{"n_layer": 8, "norm": "rmsnorm", "rope_base": 10000.0, "rope_fraction": 1.0, "weight_decay": 0.0}
MLP neurons of a small language model. Each row is named by its layer, matrix (gate and up: input weights) and neuron, and shows model dimensions 400-527. Each number is 128 + 24 x the weight over its row's rms, rounded and kept within 0 to 255. Numbers have three digits each. A neuron's up and down rows have the sign that makes its largest values positive.
A block is one neuron, or neurons of one layer that tend to fire together. After each block is what it responds to, as a language model described it from the Wikipedia text at the highest values.

L3.gate3:148143160145115080106083116112173155136103140112169120169122103133098123116118115169147168084170115129106081103082110087152125143139129124175182147133116128159149121137137131157090120117135125105085151110120161165144108125131136119185140069103130104151134140145145121137134130157114129127135150114150098152127106134206138105114110142113106176128110160124112099145119144127124165086152
L3.up3:144140139128106117120141115134171095142127110146123099164101135152144136127127102098091105115160093146154147157070102096092108123096143076127141130095147133147115110148185097121076130141153108129124135098123100133178102141123103172159159109150183126078131110159140100102119148121103111134152152135112131101119118139136142134104066126149087123128116115123139122110140147106118172086177
L3.gate457:106117139111124134117146114116113154154175125093112117105106114148137150109113112155118141109153131113134093159085093129152119101159155182150162151111122140152123118108093145099087139137138129118094132128100122110101131114086111122136134120132122140169136118075140127160102137138164143105120112119170108123109115185111112158171099105198073121144144131136134108133096106119099110110103
L3.up457:113117136111108093106156167119109141104111166105083107156091113164140140126136134138137109112124113152137117148138113135134131136148131116159144168072129081097145114119132125123130109152133167100121120102163171157118097115144140115154151116140126159132119115141103139114138132141098146110109142151143133113158160131141122108131128146133099075093115100153098151154119108128148173119122
L3.gate462:111122110087106138134119127123143158150170134096140138160109114094101142129127096169107149155121099110120109086097109143132156102192162129154119111133158119143115114139129138134147136119098127116104164103135114153140141113157131103086119084117130145113157113089145155148155103154135173142139126082120145100125134142139126123133123093134116120150119133123113125131071146138090170119105
L3.up462:116110120160146145116137153078138167128166136099091112191128123151188143119163121131132110119127121119140131159105123121132159117109143099092097153097152114155164148092157150130134083126085160092101117114099130114110085111095143123138135154115096136088137108130132132134105106137120137113148116172171134096126107117147161135139122146138148089152121142135138163166125164131108123132109
L3.gate618:114121101153163155098139137130195147131172093108122111113159100143122159118159084162086123129169131144113077160138176156097092130140147164087098099142123119142150054095139113104133158161122096109099120121135084131109146151091132143127115163110133128133147141120112143156140117131154129153129153150132151109171142124154085116193105123094125143146137135105110123154113100138141148157108
L3.up618:131137129091136124112178142150113155113118122144109102132118136109154164152154139104116147123080149134132100119098083140150134147137098083112102120066156116163108147137138154128111105134130137130163133123111129161130081115145124108135100170114125162128158093120151100136093189123141152097128136166135161093134132146094120168160137137136123128173134117127147135129161095130138116129107
L3.gate678:104126173102118108092157141084105091113139143143110117150090142153133148103165116142163129097104142105125139163106112098139132164150144144127141147089162172175147142074116131106105144120181160120107124165132138134123127114130155106109139117151120099089150117144127115089115138154149126121148115157121106123136158154098098125136103108150092072116163159161156144160110144128069126090107
L3.up678:152111106139127138159112132159167117159108140117137130147122094092096166139142129134106086108150124097160110117132132141155081100122125165103155125133102109120135103089154131139138170114119162169083104161114144135095126121110119101121160062131173110153163074120106148141076134144162133112101137128134161104149121127117178093116103141144137137060103148093132085133116133118134121102119
L3.gate684:113152113096112119134145110111102110121142116103071082163121113126132131111100160189111129132100172142131089160132179126074124145136155142139065158113175106128156108141160155139121136141103070127132095082144122121154164107104060110140113163160142130130083126143131153149140108141110174125133100123107130125115104120110143108155112109106115124096142129129123132151157086125116139129085
L3.up684:115131138098155151122143142145127082111148144144134159110127110117110128100100066144147110142097140174072109151117156176126137151151133132095143152123133132129179162151130119147119139120124091141127120138164125110140109108157117110136113118122105151156126101104095169120137137145113125146106125138186131092151128132133179070115142136155119151143089111115106131144122113108107078163087
L3.gate847:123187137086098116094172160166118071111136123122114110130091155105111131102109176142139123146094087141134101147142119163124128092150068109131172085175132159160153135136112140139111171151169107129114103139118145102123140137103144105108130135123126164109165129148135129113102127123098085069122109171100110175161146110136155103147139131143158128109139143145127115120138131116108147113138
L3.up847:144132162101148107093134190151142107076112152109180143116087139093121148112154152148132131148118113097137132139150108170125060109115131123112133101115085106104138145096151095134123164140102109129130120122083125086127124135151107133089158128102179100102166135175080101157147154130114155124119115163123157093123122130168088112168154142171153171102170122071105099150131118124132153086118
L3.gate895:118156093132140117087108174128143146144136132143128123139106116092072153131153148156151149093112091131154137148112152175092142148087163157141177092106180116152095110163132098126150168140159149123112105113121128142087131140123138167129209103120126148134123106120136110144107096139137142063114165131111130144120174120118105083173124111138148099157145154136119111141140095114132144121119
L3.up895:126106119120098118112099127134129116160126152149172160094122101127143100102113133175110137125163105165181114118103119136087130124107117088139088123129108077111105145103147158181155147170141152131125124121098138138131108137118138097126104078151149139158138117061143181115135165140155146138139181141112129137097137094128114141106136125141097124091146085091127134091080100134131141118142
L3.gate907:123106138116147142168157100137159147066122154115137150115088100144128167096136127157144109110195100130137111145145120113156144126133101131148150138121147136127098108110115113110114110140143142138150177113100121129113151130139109112149101116121152145131159113119101119119129135147127146175104146114159151145147162150118134128153062131164128113149140143153068112132162098146165132087144
L3.up907:150136109158159094164145136136176184150123122141124104106122105143086090132144128142104112138140121129164108152128132112172154112091138157136138139156123152135107143142135149120119082131134151127172145113144143134092114194106139082146098116110113139152143138107134112124084139153094145160121155136096142161127123141091181135134092137078124138144159137142133095149158125159165119130108
L3.gate1171:126144113115134139110141107147089129127085184117084113124093121153136142136127096218178165153155114154126101172118131123096146139150152128157140120131103114120132178090088144140081139142110144114114140170152125128143138128116149156055122090158141140131153116145149092121132132133143124125092113088133113099138097124104131148140157149172096087131147096121125173102115166156122129094136
L3.up1171:123135085068107089116176138138158127121140107148110112150166105102161094117131114107162126128134099119138101152147127126117095127145130148098117104107075122121104103134176045152124123124155111130173164186088162081171151133163127136169114139145158123093117131085110150120107165122166166092119109116101147135144148108167153161159146138169111136127105134149138117151145121098091084156155
L3.gate1321:109111122122083156142166108128083128144127152116086138123116124135101181127147131127158149132118112145154123157102096107103141129131079144150164104144082135127143158103124141094135143097106107123096151124074191110095097147189111116138129113136127075114165085103117140135051133106106156128108174125130128127115115154104129080157120128123082124173116173117159132096106101106147129123150
L3.up1321:137123111150099104113124150130134131116093119164157125148125160116114144098116071145084130108138116126095105101118183108138095130104116091118147097092110159133117103112118123121118094145142119091153181182130111121108104142145116097124158130143122135116146089154102118184150145082172113073094137155128094111139127123127154147119131149151159120138113121105137146124132111116086155129176
L3.gate1375:103132134109093115127134101106139113130078105060108098114138111115122152107120084135076150133140123127133129159153134118081094112179144160149123122121162102124170155137139117123139132080129135131139136144105130133154110133108143145137111124149162119142117139074128105125148118125190158160105160119120087102142128147100145087140114163178137105126127144152135136094109133126122136074098
L3.up1375:129140110152105121139167120119144105128140115109103149140122116152142142103118141142090121178149093164084098155046185120086144118138123135117168104129126129139110097141125140122133147138171133096117134164118146070111131193166129102157129106101182103117115135104107107085121118114144084154106156127089121126144145180099120135111164149113125155127125122095100114087142119132164110127111
L3.gate1394:134141106130126120128169146149138127126120125116138128140111135120142119152109122148151157114114127127126118093104136107131074112181125164117138107140087129151092145126105099111117131121158150131139154150113126139096119162107116137110119127114146162144136140071067139099116207120171114136149158121110103109131152175127143179155108137139112091145111172130110107120116125134066116116143
L3.up1394:096138181106119137122127114122157139149114143105138109161069141126082112091149103155114088160092104139105133117124129171132142087087140156145149098118102108122148116174086139094162147150144086087122146123130151128128158144117144136124096110098113103130111131122120154180098141171124157113113128069146094121117172138123116121138163094147087115085137114112107119116150133129126128132151
L3.gate1491:090114131129115134168118129131170114118147125146136157134123125134145147108153140154142124125162093159093120107085165160129110138149159132108121088097171143106093089133112100120153117132123130132102122113127118111135153098161116109102137116140109107119140121106127167153124148095145133157130166138121123112129125079131091118090157138110133140154146121168136178121100067101124124147085
L3.up1491:133130117120149194117137102111086151156143106131108139179163120148085146145112115161140115124112122136089103112175145110105099119140129145125116178143136121114167121087123109119138151127132094079156109127104150144131116125092085125081117143113135112178104124125137119129118122113085166121099140111141143109094122152143107083184155114155101122132138115120184095119162112159103132121112
L3.gate1665:112126100099093197099112102178136116117139148128145064095106119077151155075147112139136158119158160101154148144147156125140094173126169163129171125134148182139186141148092120139093159119135087119102110116094163139094138070102105122119142123117119104136148113162135107126126115158134171151176136131120081113122108136138098120114132120168116124121172160163152124137059109118117144105094
L3.up1665:117158090115143128106128158145142113126125102151130151127123180127150172146167155123131133144112162123135086120141151103096107147094141110163149158130136087149162142153132146099165152121160126130125154066146108114148118136126101163147109111088114125094144141139146101124180108119124164090103101121157132150111176101135115104123173118127116136120133107079092132141151135117153110101131
L3.gate2268:121122167154119129115096109137163100075151120151125083172146147135120120094122099115117188107131152137162159094168172080118152139116111106134145116128158090145121121108126134160105144108136157083080208112106191115085125185141132104116141114114111138116131133090086116136134104113104114164126132109147106128130137152088126147104121113140085090086152172156133127115140112109153100117133
L3.up2268:151097073162095152118128150139157147104130142142159116134103148117110111115093103165151113068150166131164154116109176123152118131120141134130154146118160130132161110104116180146124108154168114135129115118161134123138123135076116105099123121134104172116105119108144084145101134175127114130110130132103122138121115143148101109144125134123141142099123161146097121097111190197092146103127
Second year in ranges. Digits beginning or completing the second year of a date range after a dash or "to", as in 2021–22, 1998–2001, 2010 to 2015, plus occasional "the" after "at".

L2.gate194:145119164103127127153135142114126149114120118147158093151137142144117117127114104168127111119148148166128119157073119109134071173142106126134124091107143120143100129101158146142123103121119125107135127138096135140118139108111181146113174115091182124107150140133112123132117155097100111110149158128124043194143154162141142103091080134147113150092090142107109152148118105135131170103143
L2.up194:126128138076141123123166130132148140133107149102084125130112137110143163118098112104104133146103159100138101137078121146119084115113116139125119131125131150142113152134133144171137138130096114096136114082115127118136111109152148132134123110137132079110123133103133103141130146153097096104107129153133098129140153169137137117111085141133166146113120172094113144111128079132114137102096
L2.gate1332:132092121173125118109132132106121119167162136127118126094150153154090138180122145106122114088182143115110106124137134141153113122160102129133111152119114134099095122150133129111136154082130093090115130119080131121126155111113113111088142133128092111110140121127108112124144130168117115145128121156140060106128106164107093115143123104163113106156109115132149082130121119162102150144094
L2.up1332:158145153151149088115100142105146115129058118121116143096125113125115189165101152152114138120119183133138116117129107095164112087113118129127101151113116113128157151134109144181140137143132115090141074139082123114099136108083105100072127140115131147091060139146153127118155108145184157101108153119109131109129128134152142128130155165165134136126112128147111158136136125129144146122120
L2.gate2102:134111133124107147125194127132127131130119112135123124138122169093102077159140180135135150099133119127120164127098139125114144130150158132145121109146144133172112099075154157128131175122147128121114120128125130102105137112125144147134157157155149098124122127157117071145146135147127152122140113095101078131154157117081123158132093173185136117101162125104141132161120101149120142141162
L2.up2102:154152155086124110125177117158147151164126133113104098117098157124136204157145080129101133101111151110148120153151122097154082122113118124162120124110144124128107130097073132085097112176111122122147126196103098100112120143114141116126148112116122137131167116158135099125129143142102099101118177113145139108163078154093140101090100152146092098139162104128126141094134116136133109108086
L2.gate2264:110146133128122115155155107116144108143157159171136117085118099158118093095137091139161138126135120145100164142132133145145118121134142131174081171128083130175110154141125131151117122119141087147162149106158152124150114083122093120171117109184091106166134140163135116140110133148107127079112126118136119093145155126142142116091147147125110142134098149185116146107091150148105124088117
L2.up2264:130130141127180148140163119098100094134130140134160129097126159127122126096138110123136149121116122145093123114145128143191124097113147124129164137103107156155111121106091104133159112076125065086122118099148139125125133122123137134135116138176132137170135115124144108146132149127108117080134093164136157103146070145153153124143089171159122100110142176169115113166123132142108158135110
Digits in year numbers. Digits of numbers, mainly the first digit of abbreviated or second years after an apostrophe or en dash, as in '90s, 1992–97, 2021–2022.

L4.gate2120:099154141141139152160151142132179126145118111131116125118089151112088158109134128167148151110150117135142135121110100155122129159149171159106118119154140148138099142139157119126138146150112157140126103129113083122102110085133107132111144127188142141114147118115146121093160111114115066117141143144136061105140145142098130168162130094179149156139130123155111142163101142084135107133154
L4.up2120:138096145150106132133119171157120084161126078121146135102163168171133086124091094148124102079138128142110153133143151154169123115136146159124106111114134135139118096164190081134171115171104139106103128163146107122111130093132154130128085121118125107117155146103108120163129143107136135102106151123146116159113114126153097141124116127134135144130149101083137104119191159143149084133114
Year first digit. The first digit of a four-digit year after a date or "in", as in 27 July 2026, in 2007, 1991, plus "United" in "United States".

L4.gate1149:107127149094114157104122152148145148122123169109152123159096136099166147167091108146153115134125088164145160088134092114148127131143119128139168122113114125157147117099154081129130120144106154167097091120140123179150138135138151102109147145094095127119133148115115141127134101123152161114134138152077110157126141123163122147139098148163102092124144133148126156179109093123110170109162
L4.up1149:114113096089114117098105138157120109121147128133121156143113176135065133083129138156161140126125080148158157136113124108109098114127122145134102128139111156133132123120085158150144090108105123121131157155137110116100159112138137112124096148101100118129158126096121184126105115073111153111101120098145107131145169108069123106119134120167148140179098156121178100118143139113147120139127
Season-year second digits. Digit tokens inside the second year of season ranges like 2021–22, 1998–99, 1988-89, mostly in sports tables, plus some mid-word fragments.

L2.gate1480:118136140096126131110142160132125124092140184130152159139121164122110139104112139115116128124171121177147106129163123135107128139099108120123157112182106175137137120148128147146102129126131129154071117099108138160079133125162125115086104121169134129145151092111168104162136139142140134104145150091147095147148145147167121162112129163143130099143117190128108140162147143127116175146139
L2.up1480:125152123132155093104139120118100146095120116154149149152084102153121130103115130156113071144128115121140146122149156115077092124109122113131162100126088087146140118147084134103097156166124087106119094185099131159118123138165088136112115148116151142111110102086087152120102137083101127172115147098162134139114107193100107147119138129110116137120106127116143114131113127164130145089118
L2.gate1532:130150154138121081113115175121137159132136117152134087141140158150119139117109138149144065136123157144124099165117104131117137139150125127125153121096121138157137092142150133152106129137063156113132080134111120120127152158170122144136099123135111121116088144208119117116128150140130142132151139132163143173163090175118101081154139137168151131107129137082107193129156072107115126124137
L2.up1532:123147157122139108122110113105089121160120122113120130111108123136109131100117132143128118188134134156135126137168131103133103128095129117154140127129141150160192122131156081133123101152120131181115087212120165119124142142191100114160118112108140138100115140130136095102122149085109098127101129124126092137104092130110150120143113146142109136118089125174122116107114118113096109126136
L2.gate1645:119144154126106125108144142105123116178187096130158158118141147058132151066071124167095126115143123168114126142113135129091112118149137107112143131123080091128131125138118136133134105140146118162111116101167127114123143138115167128121155112109142093118140100107137127091119146117099125100071128144118143146135112129141150121131080110141121098088139138147124105117103124127076127136115
L2.up1645:114127119113161081100170143124117105164160139099158110105135130127148099102089155122092155152098095094162163139157078132097154107118077123118116090174143099180147082092152110157140124141128139127106169126149103111105123121140138124142121099103168151147140114144153139095152127134134125123160137101107100140117113105129150170112115119123132103125091134111126116125098169158107158131164
L2.gate2239:126170128125157114170144097130125143172120103123135128142140158073091154110144139120163139123110124118120158135088118158136164167136102074144161129087109121109147163164136106147145111132142117147147129164079148164156083151164138135123139124145137153102128134115136142159094161152151151123094124149167102136133094131102101121143100173172133144131132136102135127087139128135102151136176
L2.up2239:125098102148128113117126124129101132101126133132160153153141128150103127137125136128141119093114141108117104060126144169139129104170095127116141113085161157121104127093145133164141117145130158145104162088095125109131116108140153215119108093173110125146085186100161141112155127119141121156138114189145117131120105132107110148158111108090137113072094131174077127114129110150098166099167
Year leading digit. The first digit of a four-digit year, usually the 2 of 20xx, especially after a dash or space in date ranges (2009–2012, since 2018, mid-1977).

L3.gate292:120130155148141151141125154165148143134100165138072170153126107143120113137121093121106146110143083138150135159181077142141190106172103103149136124103088130137145115133121100151113162135117165124133125150107068122139121174107148155099129095142171151125123109093145114096168143089158113125140131138140109140132103138112075104150096133127121097141150169109134140133085093137100132126167
L3.up292:133179158115108124125093135136111103103120094107094069136115161150161139137105167171108149109110114125119171125170114088118078116136187130129130158154081138151105113126145110146114097122113118138093057112129130108087144126120113119138151104164148102102100144094141093098178142099164111122147150137103133145149137154150111135120122145138152132164113124137112185120103111103138164170114
L3.gate321:142167128118113139118109158133158092146143126137102164146137153117111116135104102117155155081141091138086107140121130125124134168119126154152154113135078145155100132152124121110086164166129139167166154139131141091133100115142108107143113160136157126164133132101134152161137136142146110130119125085129095142109123178138100130108132116130162119130114135119138141132149123164143134103119
L3.up321:112089093106156116120141154163083101108109173156109119128152134089109119142151088136155125173103097119095082106142127130145171105118118099143123118100125135097118204128104143144125148094105201129154119163099100117143112126157147121141119115130142083100137145122151169147106098137120163082115110124080130102149131096128128149132126112109112088152088148165115091113105107102107132168142
L3.gate373:112117147123113130123119131104117151165133157114155104136109143087159171131152102109136159098125142089148155091116141139153059122173127130137174142133117142166087129125073128122115137176153112125146122142124149115105116137136139123168123120114118152130126147110119182117126108118126089163153175073098115112091073144127095150134106117154123149164165158105144127142117103113143141121154
L3.up373:154168179125137120118128145120129119163086057119103143126140149124162150161116070107116130100099164116141158115141136134089133080118137133142153115146096138144087173153136090137168153165116130142133095136131156147118134108134110115109122118156148140097154113080140101141126137156126090140145107147184146124132127141119113113127150127138135124116075138163140123148115139114135161092112
L3.gate382:126107138163141088135112166109115116152126107132108126100137154122140153131124110118123129128165121150105162141140123082155155123166127103115164135176128117165151123125141105155116137095125122093105148123147087137111150133146170077132127144105121149123123153130130168108124106142152183122119121106107094110118128130136088103111132100135148108161083157124119129105130140132107139141152
L3.up382:132119139092145156130123151192100137109129102124101138156151144095142112124159139115118148135113044144110138159095127118133112160091145127115105120168121126144128134121121140169119147115084107131134114138116125146095145119144132122117168116110113172163130138143132140118123118157100157114182127157103127140123112154104134123121145123121127090107161138130131111161080134129151104124097
L3.gate614:089128122154126141122190123160127085117089124139142158170116118137136116118075104133161146142090093103108072119125121119106106132125160123119120132126136151105124128134137119126150115160149181132110146160103153176109180134142091074128153140137129154154168101170148151119147101122150099139162099088139137138131137168165134144121172115142133138121107116111144137136160144104082127137122
L3.up614:128150118107113108136127132114090148141164095130117115142165136089089153125119114104117102135174153100168108122131097102121130146128134112108167072162133181152161157168096113129139177114135091143105062143126099105151091117105177181142075153121151101123120104088108148161095155130144127135153095158105113178102166077096121137158113102105105078120137127132141109182082146103128144099156
L3.gate704:117122099146095171137204139135146161129112157113069130128110126111103115108128112128124076098168054140131166109083126136122142143102101140106081119174099151151130137114101158120150069167073138153142066143119133141117140124131145107116126155095135103101129112117115123131097129135120138140122115141109154093169124162117094138119136161123138118124160141095085115132110152112084129062132
L3.up704:131135142152079078123136134137092153147111129122177147200112145113104142105142125130070142112146100116153155110138115122130134155126164126132157123096129122149163113174129133105088144127129167112143123112075087160156144102123157091146094116126125121117108120122136131118107119115122083150117120172127091170088081116114161118152132122105143164131082118158150117187149133116113124108159
L3.gate780:125158085096137124113122102156131158149152122087114103110106115132133139103132110138109116140113103155131176097098128143120104116089132129122132125121103139143104139100142117108101146131121126122092088117092091085116138094125149120129169137150176138082129117118123096151112156095131164146110160131081099126141124092096098107160132136156144144129144113164090190144120148126160179153110
L3.up780:103126139129139110132150151126111111141117134136154164179105109103169169142139121122147155101110132136096127120087113096111150150183139117143162118096142157175138104139106161140089121097146178184153139139133114136109082103101155105139106097129106123116137136100096126106087083122128128106143120126166100131108133144100127108119140102116076165164160095163115157146138118138132086113155
L3.gate785:107141133091096128115121125135126142107171148104108117133115130127091140149126126129159157123121075154146105176133128054154172144178124167133139113099096170108129118101111151135070144093106172105142158148111174111138128107127142122153105115149150143136125079118116103122100148099134130160122150184153151160133112151152127153187099126167125118142158146145136105111107141106133161114085
L3.up785:123097126144131144076089135111138140135133115150096117136122122197113119160171183113147079152135119112192118152149160126125143073124118134105184122134151165147108132155131121155160146176217142110161122141114167120133145144141134141108115111116165123107145118116138127123146135146112095128146195171117163126130097146136172131155129116166140155117157167113166116118145112094145088111135
L3.gate896:104109128104132091162129145122133108155129170100166114122128137138140096113126139144117142103121102102178137114127095132138080140132112120132144161140093109145140125144130155164130118174112142165104083133086101119105147118148146114113118076113171102121166118084152168115098106128120099155120174146125099130132120080128106123167119120124142147112129130127131097127111129111142183130177
L3.up896:146150147141103122157137125116067126132142157158084118141081127109136119136124100135095116110150132164152138140122133134155138122090134105107185136146097113115116090131085108178146158130142139112133107124098165114140157155153143140139138108156152123104178137101125079132115087167157110150149142132145101126151156119111121065119140169122112136139113138111182089075142146104112111133107
L3.gate990:109135157118094117142122118169119109078089144155148131134099133075116165136104141140128157131161146126125129132085112123133131110110139142156097128146110185172101145119138118112107099162129176131124136079157136128106159165133125075096148118116167140145152111088108129114135134129150121121157138104128136113143169134108178096137114143134168128156149152192122117108105105138089098159167
L3.up990:133157129130158136125100094154163145152130106159171105112123134109137133119105136149119112125140127119115165134131103141158120124089155138113098081151113155121120107130115159112125123161138115167143168124192121133148189123115136079131144104148141163154115098098133079140119147128104160106133150073111098151109119118139132136122139124130108080104131118150144114135181144111112173076125
L3.gate1077:114141144129112161115088141116151117123169107167167129116080141125117110121145066158195159102091109128137173098106128100150090132107093143165117139106159127136126123086128154139115138107126136142134129082163122105143141137149139101130149161106126083154106144119103138136144134112138087068141110162106099163140071106114165125093113127107161150100134145114196118130170174145126113108131
L3.up1077:163150098128119191107140105131119146099140053140121127130119157131130079119140115138154127131108125173116169094133157080117102135093147135182156186116142144157097109095135174100125168109123132126121129094160113141147158109134117121144113148104127144135123126119069092164149187133143133100135108116123117184114082153129147072125134124134141127156150150122132129069149142138141120117125
L3.gate1128:104094102154147126136132113105103115184132178114127151137138136157085161114133106147137111120140117108157153158084132134114123157137135126117147114156138144123128157159135075168141134149152090098132151138139093143132151107195158125107126099168107142116143116130137119135128147165139085110136113145182098101113136142113103168097095129130116140178156092134161121130118152085142172135101
L3.up1128:138117162095105123096137138149091104159108112114152156163141168114118131183105120109141149072103072105157102124131105102156098104162151089155140101101165144153107123086109113149118136117125161164129103108095175077101152103162150161117122094086138114109159104145144149153121109097174165127155158146133207158120139144135077128120122092141151117140120140154143129124142141174130095119152
L3.gate1195:125164124147069162132102079129129147075107123139134142150101116130105161080100123189159082139131119149102159135115149113115118185134088119152159095121113170162161133164135111115143141154132105130098107139064136122175155125155136121141125145142089142133121064133113123126120140096096091167148136102073171139136153148115117128135130090173101112123148140128100184138119116150105089145154
L3.up1195:115106157162136132144166150141159100155104138189099116167121140089120119119095110092100122068098133140103117141118127130142128142117135165076093145139139151130143178135119154123163116128136095154156152123167149129108111123180089092169110104169124147120137119131129076113114158160162093104139169119167093128144129156131131096136118135106126118150139109123131111109139193147124130097103
L3.gate1237:080153125130144107117156155109121101104085105127092129123127185142121158143090097143143151110092128171139141150135104110124147105110103122154107125173096154162093134172142151144107097141099127174117138154077118145099150075155143118086118143112156152133149127163149095116126128103156089108146135153171098153135134112147114092152155133121145155191150107122153110128130127124118135076123
L3.up1237:118139111122134141095158129096117141138107162127110180198135157169098139088107084133071133119114125125117127161127092113100105142167114136170141090175091120157147145160108103157109197118098103165184111124077101152139105080169148112127102175080111123134125109164112130131104118129119116144109135172109145100069156143111109124109120134124116146150085155132164154138126107147152126100115
L3.gate1455:113112093125129121123144131122126117127124121118156193144087118101143149090162064119130126128120101085162122114143113131103127092156138145153099110105156131145156143128158158084143134092139145106089135155120150093086124117187085092145124096156122102119133104099160137104100125163139153117146139140100137151100123143186120084121115120107097180126164118144126137136139134131093134099107
L3.up1455:120133104099105165097089182112128095107165161136110122134115111126158128128159118146126128128135105107140141125107115101121150128175086127128115125120100113135120125101118107117129119111152090109146106101132091110098147142131080120093155139134139128138103113132157110111116132149114117136113083120131122158118110086144104136143125126099162169082176140109081121151129151175108111118099
L3.gate1988:130138132147126121129156148115142127174109119092139139141151121136163110102113148149164123109142140173138126120133086130132137143145131134120127118156185165115102147142179126162127123173125122108168177131135112114134185139135125096105099149129131081143136149170139089123183091141179129101139129161128143145104122117125134130143128092132140158152154123133124116105143149120105150149143
L3.up1988:149163153090129154143163132139149108118096148157135121147125143120179159156079134172071123093120086145102152151138175087104126129133132108111123092192075112159138117103141142148135121122132108126117147128131113142140106136168134188131136127106145123110145152150114120139138079129128116117138119140132117161172123149088165155079125168118130120141147181125175142175149161132110139129136
Year start in dates. The first digit of a year, or the space before it, right after a month or day, e.g. September 11, 2015, May 2007, in 2018.